Part of a small language model's weights.
Size: 8 layers, width 768, MLP 3840 tanh GELU, vocabulary 16384, 92.1M parameters.
Training: a variant of Muon for these matrices, 1020M tokens, 3891 steps.
MLP neurons of a small language model. Each row is named by its layer, matrix (up: input weights) and neuron, and shows model dimensions 112-207. Each number is 128 + 32 x the weight over its row's rms, rounded and kept within 0 to 255.
A block is one neuron, or neurons of one layer that tend to fire together. After each block is what it responds to, as a language model described it from the Wikipedia text at the highest values.

L5.up1960 [119  55 150  98 116 127  76  93  81 170  95 143  37 188 150 142 144 105  88 113  86 119 118 171 133 147 139  51 109 110 111 123 109  96  69 101 151 127 113 132 168 126  71 121 114 100 118  80 114  74 162 144 130 141 162 115 140 142 126 195 120 165 139 147 110 134 115 187  30 207 106 163 187 105 155 133 174 185 102 156 105 101 163  89 138  63 138  78 124  78  98 185 134  79 135 111]
L5.up2346 [151 148 106 147 158 122  74  63 123 119 116 101  93 134  99  99 144 147  67 119 118 154 156 197 148 115 124 217 125  91  98 132 123 144 104  26 122 155  84  99 178  99 169 156 170 123  93 148  94 110  63 166 137 132 166 168 155 154 101 151 166  99  80 135 106 136 141 175 165  86 183 183 123 106 110  91 147 213  96 119 127 103 150  95 120 113 121 133 135 119  74 202 120  73 142  92]
Responds to: Linking word before second item

L5.up866 [134 157 164 118 143 172  80  71  86 128 178 115 118 144 133 149 138 191 110 166  99 108 138 138 170  99 121 108  65 128  80  75 118 143  94 101 178 118 187  76 169 131 143 132 146 100 100 114 144 109  51 146 124 109 188 101 127 120 110 113 181 128 172  94 143 204 137  98 127  90 162 133 133  99 150 107 136 119 155 142  91 187 104 111 159 189 123 115 158 122 113  63 127 166 166 122]
L5.up1079 [ 75 113 164 191  93 121 101 108 146 139 143 128 142 131  65 124 106 160 108  92 107  87 153 145  96 199 103  99 141 159 119  89 138 191  81 133 159 182  89 113 127 161 129 144 121  65 112 118 174 154 135 140 130 111 192 126 130 191 179 181  89 140 184 108 195 182 172 127 149  84 128  95 118 100  96 119 125 172 137 154 145  98  91 131  99 164  98 107  77 161 117 131 128 138 122 157]
Responds to: Place-name final tokens

L5.up607 [157 115 188 152 131  99 112 144  96 138 210 103 143 100  91 138 153 183 183 133 115 148 146 116 139 144  97  99 137 132 107 144  83  93 111 166 110 112 107  96 140 148  84 207  99 142 153 146 150 105  98 167 167 131 156 129 116 171 158 112  85 145  88 165 128 107 136  71 193 124 162  83 128 153 136 196 175 134 104 122 147  78 109 109 132 140 179 107 139 115 163  84 144  99 148 175]
L5.up2898 [134 113 153 111  99 119  76 133 178 113 149 153 128 146 127 126 165 126 155 174 117 117 130 151 129 147  87 120 103 129 109 124 107 124 118 187 134 111 162 119  47 147  69 198  99  99 120 146 155 159 108 126 147 103 126 107  99 165 133 133 157 128 170 120 126  44 108 147 116 180 150 143  88 161 109 146 149 154 161 117 100 112 115 109  54 169 145  47 180 144 152 108 112 110 125 152]
Responds to: Prenominal modifier completion

L3.up656 [127 141  95 155 131 128 133 151 143 175  58 141 147 136  71 117  44 156 135 120 103 150 112  88 144 177 154 140 113 133 120  95 101 123 165 155 131 117 148 141 113 116  92 138 107  96  78  56 111 131 106 122 112 154 113 124 113 114 107 148 114 161  86 142 117 152 112 174 111 100 176 115  87 111 154 146 117 133  93 137 119  95 134 145 170 143 147  90  92 140 216 128 102 104 114 157]
L3.up696 [132 136 123 147 110 120 152 126 142 108  86 212 163  79 150  54 190 168 125 120 131 134 114 129 173 103 109  96 134 129 114  95 149 119 155 121  92  76 142 135 161 187 113  82 133 173 119  88 136 136 156 119  78 140 151  96 107 184 138 181 166 108 106 131  81 144 124 127  84 110 105 109  93  84 155 139 107 106 124  82 129 145 166 130 133 137 107 125 135 109 128 124 114  94 136 150]
L3.up777 [145  81 139 116 108  93 158  76 184 112 119 156 110 139  85 125 106 143 101 118 148 138 117 163  99 219 113 167 167 178 138 135 190  56  71 178 152 118 116  97 112 189  95 138 101 137 172 128 164 127 131 129  76 146 187 141 160 105 159 141 137 162  83 140 145 128 165 114 131 122 112 120 159 192 160 153  62 155  88 194 125 120 149 211 148  33 175 171 155  76 124 135 109 179 114  66]
L3.up968 [111 122 110 106 129  65 108 106 114  77 118 177 165 169 162 153 154 144 159 119 117  91  99 188 118 153 153 129 168 168  60 148 118 113 132 138 104  84  68 128 149  91 169 113  91  66 119  72 172 120 130  77  70 154 122 146 102 105 130 184 173  75 177 141 170 145 102 118 156 165 197 149 142 135  98 123 138 148  82  78 130 152 113 115 117 145 137 141 111 156 152 112 156 126 171  58]
L3.up1201 [103 104 163 106 119 134 159 153  92  82 131 105 167 134 154 140 115 102 124  84  63  79 191 134 129 163  92 135 112 116 166 174  89 108 115 161  98  94 111 135 172 133 115 113  82 113 126 103 170 115 106 119 158 189  94 128 167 113  87  67 157 127 133 166  77 138 103 128 153 149 141 120 122  57 138 124 121 201 144  86 118 113 146 122 114 163 196 139 115 148 136 148 119  94  88 132]
L3.up2055 [ 99 102  81 143 121  94  89 139 141 114  82 128 106 147 110 135  93 120 121  86 154 152  88 149 167 135  95 162 121 168  72 163 180  75  91 147 120 118 136 152 112 104 105 138 164 128 101 110 169  95 176 102 142 147 105 171 161 136  65 153 183  85 120 162  76  81 138 133  78 103 156  90 124 151  74  77 119 142 115 161 183 157 141 101 180 119 113 111 112 153 122  80 104 140 157 136]
L3.up2067 [134 113 107 126  97 172  98  98 157  89 100 146 115 167 167 146 169 110 155 106 163 118 131 210 109 129  93 141  76 139 219 110  61  99  90 113 142 142  85 149 104 124 104  78 133 178 138  95 133 111 142 100 149 123 104 188 151  98 147 138 156 155 129 129 134 101  92 154 122  89 119 104 134  97 126 131 140 137 146  80 155  77 145 118  84  99 168 143 144  97 118 113  95  83  83 107]
L3.up3816 [115 148 146 138 103 113 189  86 137  74  67 169 136 128 129 136  86 164 127 114  87 169  94 158 118 139 119 100 120 145 114  83  92 155 115 108  77 149 151 110 163 143  70 115 133 163 147  82 157 119 151  92  86 203 118 126 118 165 107 146 150 171 136 180 121 111 120 127  99 183  89  94  76 153  83 121 121 128  86 133 101 125 116 102 153  76 147 107 124 138 178 109  32 127 116  70]
Responds to: Noun completing a quantity

L5.up767 [136 133 102 146 155 156 154 167 129 109  64 168 124 148 124 159  63 112 181 143 134  77 130 132  82 126 123 142 156 113 125 105 154  84 119 154 128 102 111 164 115 126 168 116 174 136 116 110 125 161 127 145 117 163 121 136 133  62 128 119 147  49 143 150  82 177 161 146 164 133 154  27 136  92 160  76 104 163 152 138 108  86 125 107 104 110 180 124 137 122  94 147 127 123 115 160]
L5.up3276 [ 84 160  81  68  81  95 188 152 111 131 115 151 157 139 137 143 137 112 114  51  99  91 158 125  62  99 140 137 151  87 131 149 114 155  81  55 132 132  98 162 153  65 109 100 119 207 107 112  93  91 144 122  89 148 116 141 172 106 123 103 125 129 111  86 111 172 127 128 144 122 131 108 125 111 138 131  49 146 147 123 140 120 104 104  77 141 118 139  98 119  91 149 119 102 114 113]
Responds to: Plural subject nouns

L2.up1291 [104 147 165 114 138  71  70 150 146  70  80 143 126  87 135 131 163 149 132 148 109 155 163 166 202 114 127 115 135 152 132 147 139  49 108 150 107 139 119 108  83 129 150 144 167 149 113 112  85 111 157 189  89 162 145 164  80 150  85 147 121 170 175 105 144  96  55  15 134 119 140 178 213 165 116 185 132 143 118 131  94 172 191 193  60 160  91  98  96 110 140 163 111  88 165  96]
L2.up1444 [167 206 186 101 129 119 106  93 125  91 150  95 144  95 104 138 145 111 165 139 164 149 139 177 138 159 165 109 141 161 120 166 110 166 106 154 105 103  89 130 167  75 140 118 150 148  85  70 122  87 146 154 109 152 187  88  70 123 114 131  51 145  77 157 168  84  90  99 188 126 185 140 191 124 118 165  34 170 173  81  99 104 136 126  58  83 107  97 173 122 153 110 160 114 136 122]
L2.up2792 [101 174 157 136 119 119 125  68 133 116 135 104 135 120 155 108 120 154 149 161 145 128 113 139 168  75 156 133 170 127 133 171  79  50 107 173  63  87 117 141 133 145  76 151 126 164 141 135 109 132 109 137  82 145 146 109 116 105  63 186 107  90 138 133 147 114 101  79 184 151  81 104 127 123 158 132 120 108 128 104 118 145 158 147  90 145  92 163 161 100 107 197 122 127 186 152]
L2.up3172 [111 112 194 116  85  52  58 101 128  98  99  52 124  81  91 129 148 141 161 206  69 161 127 133 123  94 186 139 102 130 113 138 172 107 118 128 166  87 138 113 101 128  95  91  36 122 105  92 124 181  97 115  96  84 163 140  92 180 119 175  84  98 138 137  76 116 117 106 165 114 174 128 119 137 137 132 107 127 103 116 129  90 162  89 150 119 104  83 150  81 135 170 108 158 104 142]
Responds to: Word-final name pieces

L3.up54 [157 149 193  97  92  61  92 118 119 180  65 144 100 157 150  84  96 146 156  93  78 109  88 102  70  97 125 139 111  78  67 133 148 114 185  99 129  91  82 106 153 112 102  98 143 103 143 107  61 124 125 121  88 152 140  73 162 158 164 122 177 121 122 135 159 114 119  94 132 123 159 144 131 157 154 124 144 163 136  99 142  85  75 149 108 157 150 131 152  86 133 125 139 166 134  80]
L3.up170 [ 85 137 159 126  88 144 108 166 146  94 115 139 158 132 138 139 136 141 115 121 107 185 125 101 108 122  71 128  91 127 156 166 119 129 115 163 103 116 163  63 109 117 117  62 177 124 138  95  97  86  84 134 141 107 155 120 194 171 116 136 133 123  90 118  74 160 122 178 156 155  78 149 156 170 167 144 100 158 122 136 192 118 114 104 111 119 139 134 152 124 111 111 177 134 131 153]
L3.up1293 [ 88 123 131 102 142  85  94 111  74  68 137 143 142 136  89 105 144 116 112 111 117  94 152  60  62 151 107 123  98  92 101 229 173 121 168 159 138 169 134 113 133 122  81 127 109 145 148 180 120 138  86 140  89 167 103 147 127 103 120 122 100 168  66 160  97 140 149 121 110 159  91 118 156 163 160 179 122 170 104 159 102 112 136 195 112 147 160  83 146 118  95 174 171  97 155 145]
L3.up1298 [ 73  64  85 143 105 130 121 111  99 178  79 171  98 137  69 133 168 135 136 159 109  87 110 149 114  99 135 141 154 123  99 139 181 132 133 112 120 100 185 140  86 105 117 150 141 108 117 156 120  83 156 148 150  98 134 142 115 184 182 168  88 161 146 147 122 156  83 151  78 151 110 114 132 126 136 126  90 102 140 156 157 175 106 167 155  92 131 151 133 107 104 146  82 150  88 125]
L3.up1630 [142 103  85 123 102 141 155  76 144 139  86 129 157 149 125 153 186 118 130 126  98 147 111 109 103  97 134 122  95  97 116  56 117  99  80  70 150 110 130 158 151  81  98  87 146 113 150 141 107 137 125  81 105 140  97 139 167 139 108 134 141 143 177 142 181 172 107 126 125 124 119 111 144  90  61  52 152 182 139 173 121 157 118 138  93 119 180 151 112  83 172 103 115  90 121  85]
L3.up2683 [ 88  76 150 145 121 162 144 138 147 132 155 157 119  87 121 123 146  98 139 115  57  85 152 130 131  82 116 120 142 107 103  81 145 175 149 125  70 113 115 125 121 143 117 138 121 130 143 145 150 178 103 118 169 116 164 149 172 135 139 178 150 123 147 119 123 167  88 103 113 142  76 133 175 132 100 193 139 178  83  95 141 136  91 132 183 157 106  97 103 180 126 154 158  58 112 141]
L3.up3299 [ 65 164 124 149 135 185 141 102 103 130 142 123 108 190  98  87 173  91  91 117  60  58  96 152  85  56 177 121 125 131  63  89  68  67 175 135 113 184 109 122 139  94 146  78 148  99 142 115 146 122  79 110 122 107 156 131 175 191 155 150 123 146 137 133 134 125 100 154 161 157  71 126 122  96  75 127 205 109 191  84 155 119 129  89 148 121 120  91 104 119 125 182 170 183 101  98]
L3.up3372 [ 91 137 113 165 116 100 119 103 158 130 137 128 147 111 186 147 114  52 141 164 116  79 123  58 136 112 143 203 152 113 172 118 123 115 122 135 114 138 209 100  95 113 128 101 150  75 117 150 162 212 117 143 156 145 129  57 121 186 149 161 114 117 138 101 177 183  85 142 120 159 129  65 113 138 166 152  56  95 143 111 133 149 131 108 141  98 111 121 126 123  95 156 114 108 144 116]
Responds to: Conjunction after comma

L2.up8 [173 155 140 137 118 141  96 142 153 125 164 128 119 102 100 165 102  88 117 110 122 113 159 137 146 110 135 150 126 154  97 123  67 109 122 153 146 137 119 130 144 180 113  85 158 121 134 131  71 150 178  91 104 103 118 168 121 146 125 165 136 107 133 148 136 102 155 115 104 145 175 122 145 147 114 164  97 173 121 154 115  64  86 136 171  97 140 108 162 123 107 151 167  97 100  46]
L2.up2829 [158 156 135 150 124 100 156 122 106 173 121 132  50 117 128 151 126 104 123 125 111 155 146 128 122 136  85 126 108 128 107 111 110  78 131 152 175 122 139 109 111 151 187  96 116 121 133 136  85 129 111  77 108 120 131 155 109 169  97 122 113 148  72 102 148 120 114 167 132 126 173  82 160 147 160 132 164 134 166  98 146 105 119 119 123 142 122 130 148 124 180 150 131 131  71  35]
L2.up2839 [173 238 132 137  94 135 144 118 194 203 115  90 137 127 109 107  87  97 149  80 167 102 101 106 117  46 132 131 105 124  84 134  67 125 101 165 130 168 117 148  85  98 130 144 134 188 123  91  78  80 127 115 128 129 142 130 162 216 218  78 100  75 174 169 103 123 152 161  97 127 151 133 150  70 137 113 173 150 115 161 152 113 119 135  95 145 106 110 157  50 152 113 144 155 155  90]
L2.up3440 [182 138 153  98 137 118 134 150 195 137 106 107 105 132 106 102 108 114 148 127 156 112 178 144 155 111 142 178 166 136  85 145  94 122 139 130 137 172 122 130 122 122 118 114 133 146 158  83  93 150 127  78  66 119  90 169 152 170 144 138  71  69 100 162 136 134 105  85 139 107 144  83 109 133 100 119 124 131 133 127 148  73  98 116 137 134 125 146 189 107 146 146 139 145 123  78]
Responds to: Country and state names

L2.up967 [144 159 200 111 150  76 132 150 153 174  67 116 174 108 146 130  80 101 103 140 116 128 142  96 102 163  84 113 102 117 116 157 122 106 134 226 101 103 108 117 143 133  63 126 126 140  92  66 117 155 117 168 128 182 127 177 125 150 128 139 127 116  84  96 103  45 146 181 128 105 117 139 151 134 121 146  97 172 134 147  88 142 123  83 150 127 131 125  89 134 114 149 126 136 145 115]
L2.up1160 [183 133 120 116  95 102  91 130 173 130 141  94 130 112  61 113 111 180  89 104  91 114 148 117  85  97 105 143 146 155 119  90 127 132 151 174 137  50 118 151 142 171 130 165  87 120 123 114 119 131 174 170 146 161  95 160 121 132 179  73 116  32 160 160 147  90  76 168  97 167 158 130 126 115 118 102 152 136 136 138  71 160 132 125 115 137 177 150 116  80 137 162 112 117  92 129]
L2.up2018 [ 53 133 116 141 103 123 118 149  98 186 155 123 185  87 127 111  82 176 110 101 106 135 121 146 108 153 100 130 130 106 149 172 117  85  57 179 109  97 116  91 154 139  89 143 145 150  89 135  54 170 161 143 170 145 162 138  87  85 120 156 112 107  73  88 148 106 118 138  74 119 135  88 133  76 104 146 132 146 135 163  86  99 159 118 120 140 133 117  95 156 147 133 137 127 136 115]
L2.up2432 [147 186 181 134 160 122 110 165 167 146 112  85 167 117 158 120  72 116 107 121  63 164 173  85  99 139  78 135 108 140  57 144 102 132 152 180  76 112 100 141 162  82 105 149  96 182 112  56 160 182 149 151 162 142 121 187 137  99 130  67 106  64  60 114 122  89 107 164 146 143  99 113  75 119 134 127 123 186  73 155  94  86 126  87 163 116 146 134  44 168 145 165 141 146 174 110]
Responds to: Plural noun endings

L3.up196 [111 106 106 127 109 146  94 181 152 177 139 132 117 157 140  78 178 178 101 123 168 121  85 213 201 132 119 182 133 166 215 117 131 138  60 179 145 144 120 175 109 183  88 146 147 125 102 125 169 122 152  72 188  89 142 167 122  89 126 132 138 145 151  68  77  99 143  77  98 137 128 156 150 166 101 151 177 173 112 183 153 156 105 136 107 154 172 142 158 112 141  65 110 145 171  86]
L3.up1235 [119  96 146 174 123 107  90 165 110 121 104 213 106 116 123  69  98 121 124 132 122 162  80 150 159 109 140 108 129 102 144 103 134 117 130 135 159  84 141 161  96 148 105 163 136  64 186 146 150 143 161 151 117 151 128 119 156 118 151 167 127  99 109 127 185 104 117 106 155 115 159 107 115 145  77 145 142 156 116  71 158 118  91 115 121 135 126 108 115 100 186 134 112 130 107  81]
L3.up1379 [163 174 184  98 140 105 140 146 139 165 119 138 201 134  90 108 157 139 110  97 153 117 102 116 120 132 141 111 104 135 136 155 147 102 102 117 164 149 113  97 141 172 159 156  68 101 117 158 143  96 110  71 149 127 133 149 154 204 121 136 107 117 130 157 156 141 136 115 114 120 185  77  96 154 140 128 224 165 124  97 165  78  52  89 101 153 131  87 195  33 183 161  96 169 172  77]
L3.up2069 [158 158 160 132 125 141 109 137 148 132 135 119 111 154 115 172  95 117 187 140 103  77  91  92 106 145 122 120 125 125 146 103 125 112  96 143 162  96  81 127 121 153 113 167 206 126 156 101 159  92 133 118 130 103 103  98 113 115 152 136 104 163 118 137  64 173 116 153 145 206 123 134 183 168  96 159 115 100 129 136 159 174 137  79 146 163 141 157 145  91 158 117  83  81  94 120]
L3.up2208 [190 141  68 216 167 146 163 172 147 125 104 131 200 159 129 136  54 115 160 160 146  81 119  91  72 151 136  99 110 147  95  96 167 111 134 152  80 165 184 169 174 136 169 169 136  89 111 184 122 156 192 100 114  93 121 131 149 159 120 123  65 114 137 162 174 148 125 207 144 157 157  56 134  97 143 121 100 154 116 109 175 110 119 143 113 101 179 146 108 101 133 155 122 152 121 136]
L3.up2434 [115 114 159 145 158 107 179 152 111 108 135 119 177 121 111 120 169 120 116  67 181 153  67 133  97 104  97  59 116 147 159 150 171 164 100 103 167 150 108 138  94 135 119 122 158  97  71  94 176  88  72 132 121 144 162 136 140 130 134 164  95 138 156 160  84 132 133  98 126 139 140 103 179 123 108 137 120 182 101 112 151 137  95 122 135 121 123 130  59  92 233 155  61 122 151 146]
L3.up3129 [135 176 126  80 115 193 171 113 154 113 112 113 143 121 150  80 130 110 132 130 136 158 153 148 142  91  87 168  85  77 154 105 131 128  70 110 220 153 124 135 169 135 116 144 147 133 119  90 123 133  73 104 130  69 138 154  57 167 119 136 149 132 166  82 110 156 150 108 196 134 161  72 147 108 106 175 120 172 191 144 135 175 126  98  60 116 195 134 120 175 139  60  99 168 123 148]
L3.up3267 [142 121 134 168 156 187 165 143 125 167 156 120 165 105  75  97 171 167 157 134 134 121  73  43 153 146 144 117  76 121 168 141 166 170 146  95 144 144 160 166 108 163 122 142  94 149 147 115 146 113  76  75 134 148  93 130 104 160 139 140 146  62 113 160 129 186  60 134  83 129 176 101 185 163 147 125 153 127 115 111 124 142  81 128 195 117 143  91  89 106 136  84 102 160 153  83]
Responds to: Place-name word endings

L2.up1260 [114 178 154 118 166 149 104  83 154 183 129 105  91 193 115 126  98 115 121 177 177 113  95 114 178 139  81  93 128  50 179 121  91 107  92 148 116 136 161 184  88 112 111 172 183 122 128 156 110 134 148  99 164 119 125 117 165 149  94 127 152 138 186 165 219 137 170 151 134 177  97 107 152  47  73  61 139 119 153  98 128 131 145 143 140 108 136 149 141  83 146 138 109 139 160 146]
L2.up1643 [167 136 100 114 152 189 136 112  97 161 123 132  88  73 144 116 164  95 120 181  93 129 183  76  62 133 139 124  97 131 138 145  81 136 197 117 130 138 147 151 142 129 111 161 165 131 138 131 138 123 100 149 120  97 113  99 108 112 153 172 193 120 130 131 129 110 142 125 120 172 130 119  93  93  65  62 139  79  58 116  91 147 124 127  79  84 149 104 145 178 104 122 107 144 116 120]
L2.up1816 [162 148 110 101 110 108 107  72 161 168  97 128  49 160  81 166  52 120 140 144 139 102 108 150 142  95  70 107 126 137 109 138 111 106 139  95 109 158 167  88 109 151 131  84 111 131 210 182 174 138  94  97 191  96 115 131 176 180 109  87 133  93 143 134 170  62 144 155 172 111 105 106  86 110 135 139 179 182 150 162 134 151 147  61 122  95 136 108 155 119  89 149 150  98 144 130]
L2.up2647 [106 132 147 129  61 109 185 191 134  64  74 158  87 142 117 115  83  95 135 145  91 156 118 160 120 132 103 233 197  81 118 145 185  99 129 159 123  66 136 176 125 118  61 120 160 151 100 129 127 144 109 125 140  99 149 142 122 156 116 139 147 152 104 129 116 119 107 103 148 144 121 190 110 113  84 108 189 180 124 124 115 107 189 145 154  74 110  62 149 169 110 149 190 146 169  80]
Responds to: Introductory phrase boundary

L3.up347 [135 203 180 170 169  83 101 164  79  80 140 150 160  97  87  78 141 174 151 173  92 163  98 155 129 158 149 102 117 151 138 145 110  71 123 158  75 138  93 182 135 189  84 123 131 178  84  92 101 143 163 116 152 144 144 133  83 166 121 139  53 175 112 119 126  85  97 123 149 100  67 129 129 116  59 149 108  48 112  74  66 105 107 151 108 130 142 106 131 116 108 152 134  62  94 175]
L3.up2033 [115 184 158 111  32  71 195 166 138 113 152 124 109  62 111 119  87 145 128 150 139 117 137  97 169 141 120 148 132 153 146 143 118 103 110 160 142  80 122 145 106 105 133 168 136 125 100 161 136 158 132 155 100 203 145  90 116 111 125 212 188 130 191 111 123 148 122 148 132  67 164 164  80 117 169  86 134 147 123 114 133 155 163 139  84 169 100 144 155 144 160 141 163 137 111 136]
L3.up2255 [129 130 116 101  81  73 130 164 139  92 102  82  55 181 124 113  91 138 170 124 103  79  85 127 145 172 116 104  91 118 100 153 148 132  81 173 128 187  95 107 127 104 142 165 128 109  88 147 130 124  83 133 162 123 153 108 175 130 155 182  90 158 121 119 145  95 104 141 175 160 163 140 109 119  57  90 118 143 158 119  89 103 188 136 114 157 133 151 172 125 108 102 136 143 192 146]
L3.up2464 [ 83  96 181 162 117 135  90  83 193 121 147  75  79  96  85 106 134  73 100 151 121 196 150  97 218 122 156 120 111  98 117 146  74  98 146 155  95 151 114  98 112  65 113 105 125 131 141  99 151 155  98 114  99 119 133 124 127 131 107 155 106 135 159 168 103  92 138 116 157 151 136 213 121 157 119 141 143  96 175  99 128 170 198  83 123 120 133 117 117 124 108 118 124 126 127 201]
L3.up2498 [203 152  52 104 159 136  96 111 151 135 170  92 170 101 133 136  99 110 159 149 159 119 144 121  95 164 223 129 137 149 179  85  95 186 128 135 159 139  73 182  51  85 140 168 101  96 140 106 121 104 146 117 134 162 127 194 153 123 121 172 106 162 140 120 120 129 135 168 189 132 151 138  74 109 189 206 112 113  93 117 139 110 167  93  64  97 150 116  82 172 160 139 130 150  79 108]
L3.up2703 [159 152 170 138 127 108  78 156 175 109 135  69 122  64  96  82  87 158 126 198  80 103 151  81 190 139 120  79 166 113 169 136 151 153 129 102 118 107  83 105 106 102  79 140 121 176  89 100 149 153 112 152 163 137 156 152 128 168 144 138 101 140 158 133  97 128  87 144 168 111  79 168 167 101  56  99 140 142 146  91 139 133 151 100 131 183  84 112 142 170 111 120 105  82 130 177]
L3.up3446 [ 92 132 151 144  82 129 146 171 143 155  46 130 156  86  92 158 183 157 142 149 148  84 149 171  94 236 120 116 180 138 184  94 109 143  96 128  80  89  50 213 142 138 113 174 172 146 122 142  96  99 126 107 157 168 153 150 137  88 131 119 116 144 188 150 156 176  99  96 156 139  96 132 141 117  87  89 120 116 142 116 107 107 174 110  92 115 144 138 134 147 112 189 108 105  99 110]
L3.up3812 [148 152 176  70 161  80 115 114  95  92 141 114  83  93  96 185 112 155 111 143 127 148 117 148  87 172 135 132 129 124  86 144  92 116 131 144  99 112 136 141 125 117 137 103 212 161 111 111  52 133 136 152  90 107 172 167 149 111 152 122  97 122 110 133 139 105 107 168  91 112 113 143 118  96 104 148 157 125 139 113 105 140 126 120 139 118 105 142 109 126 110 166  99  61  75 126]
Responds to: Final fragment of split words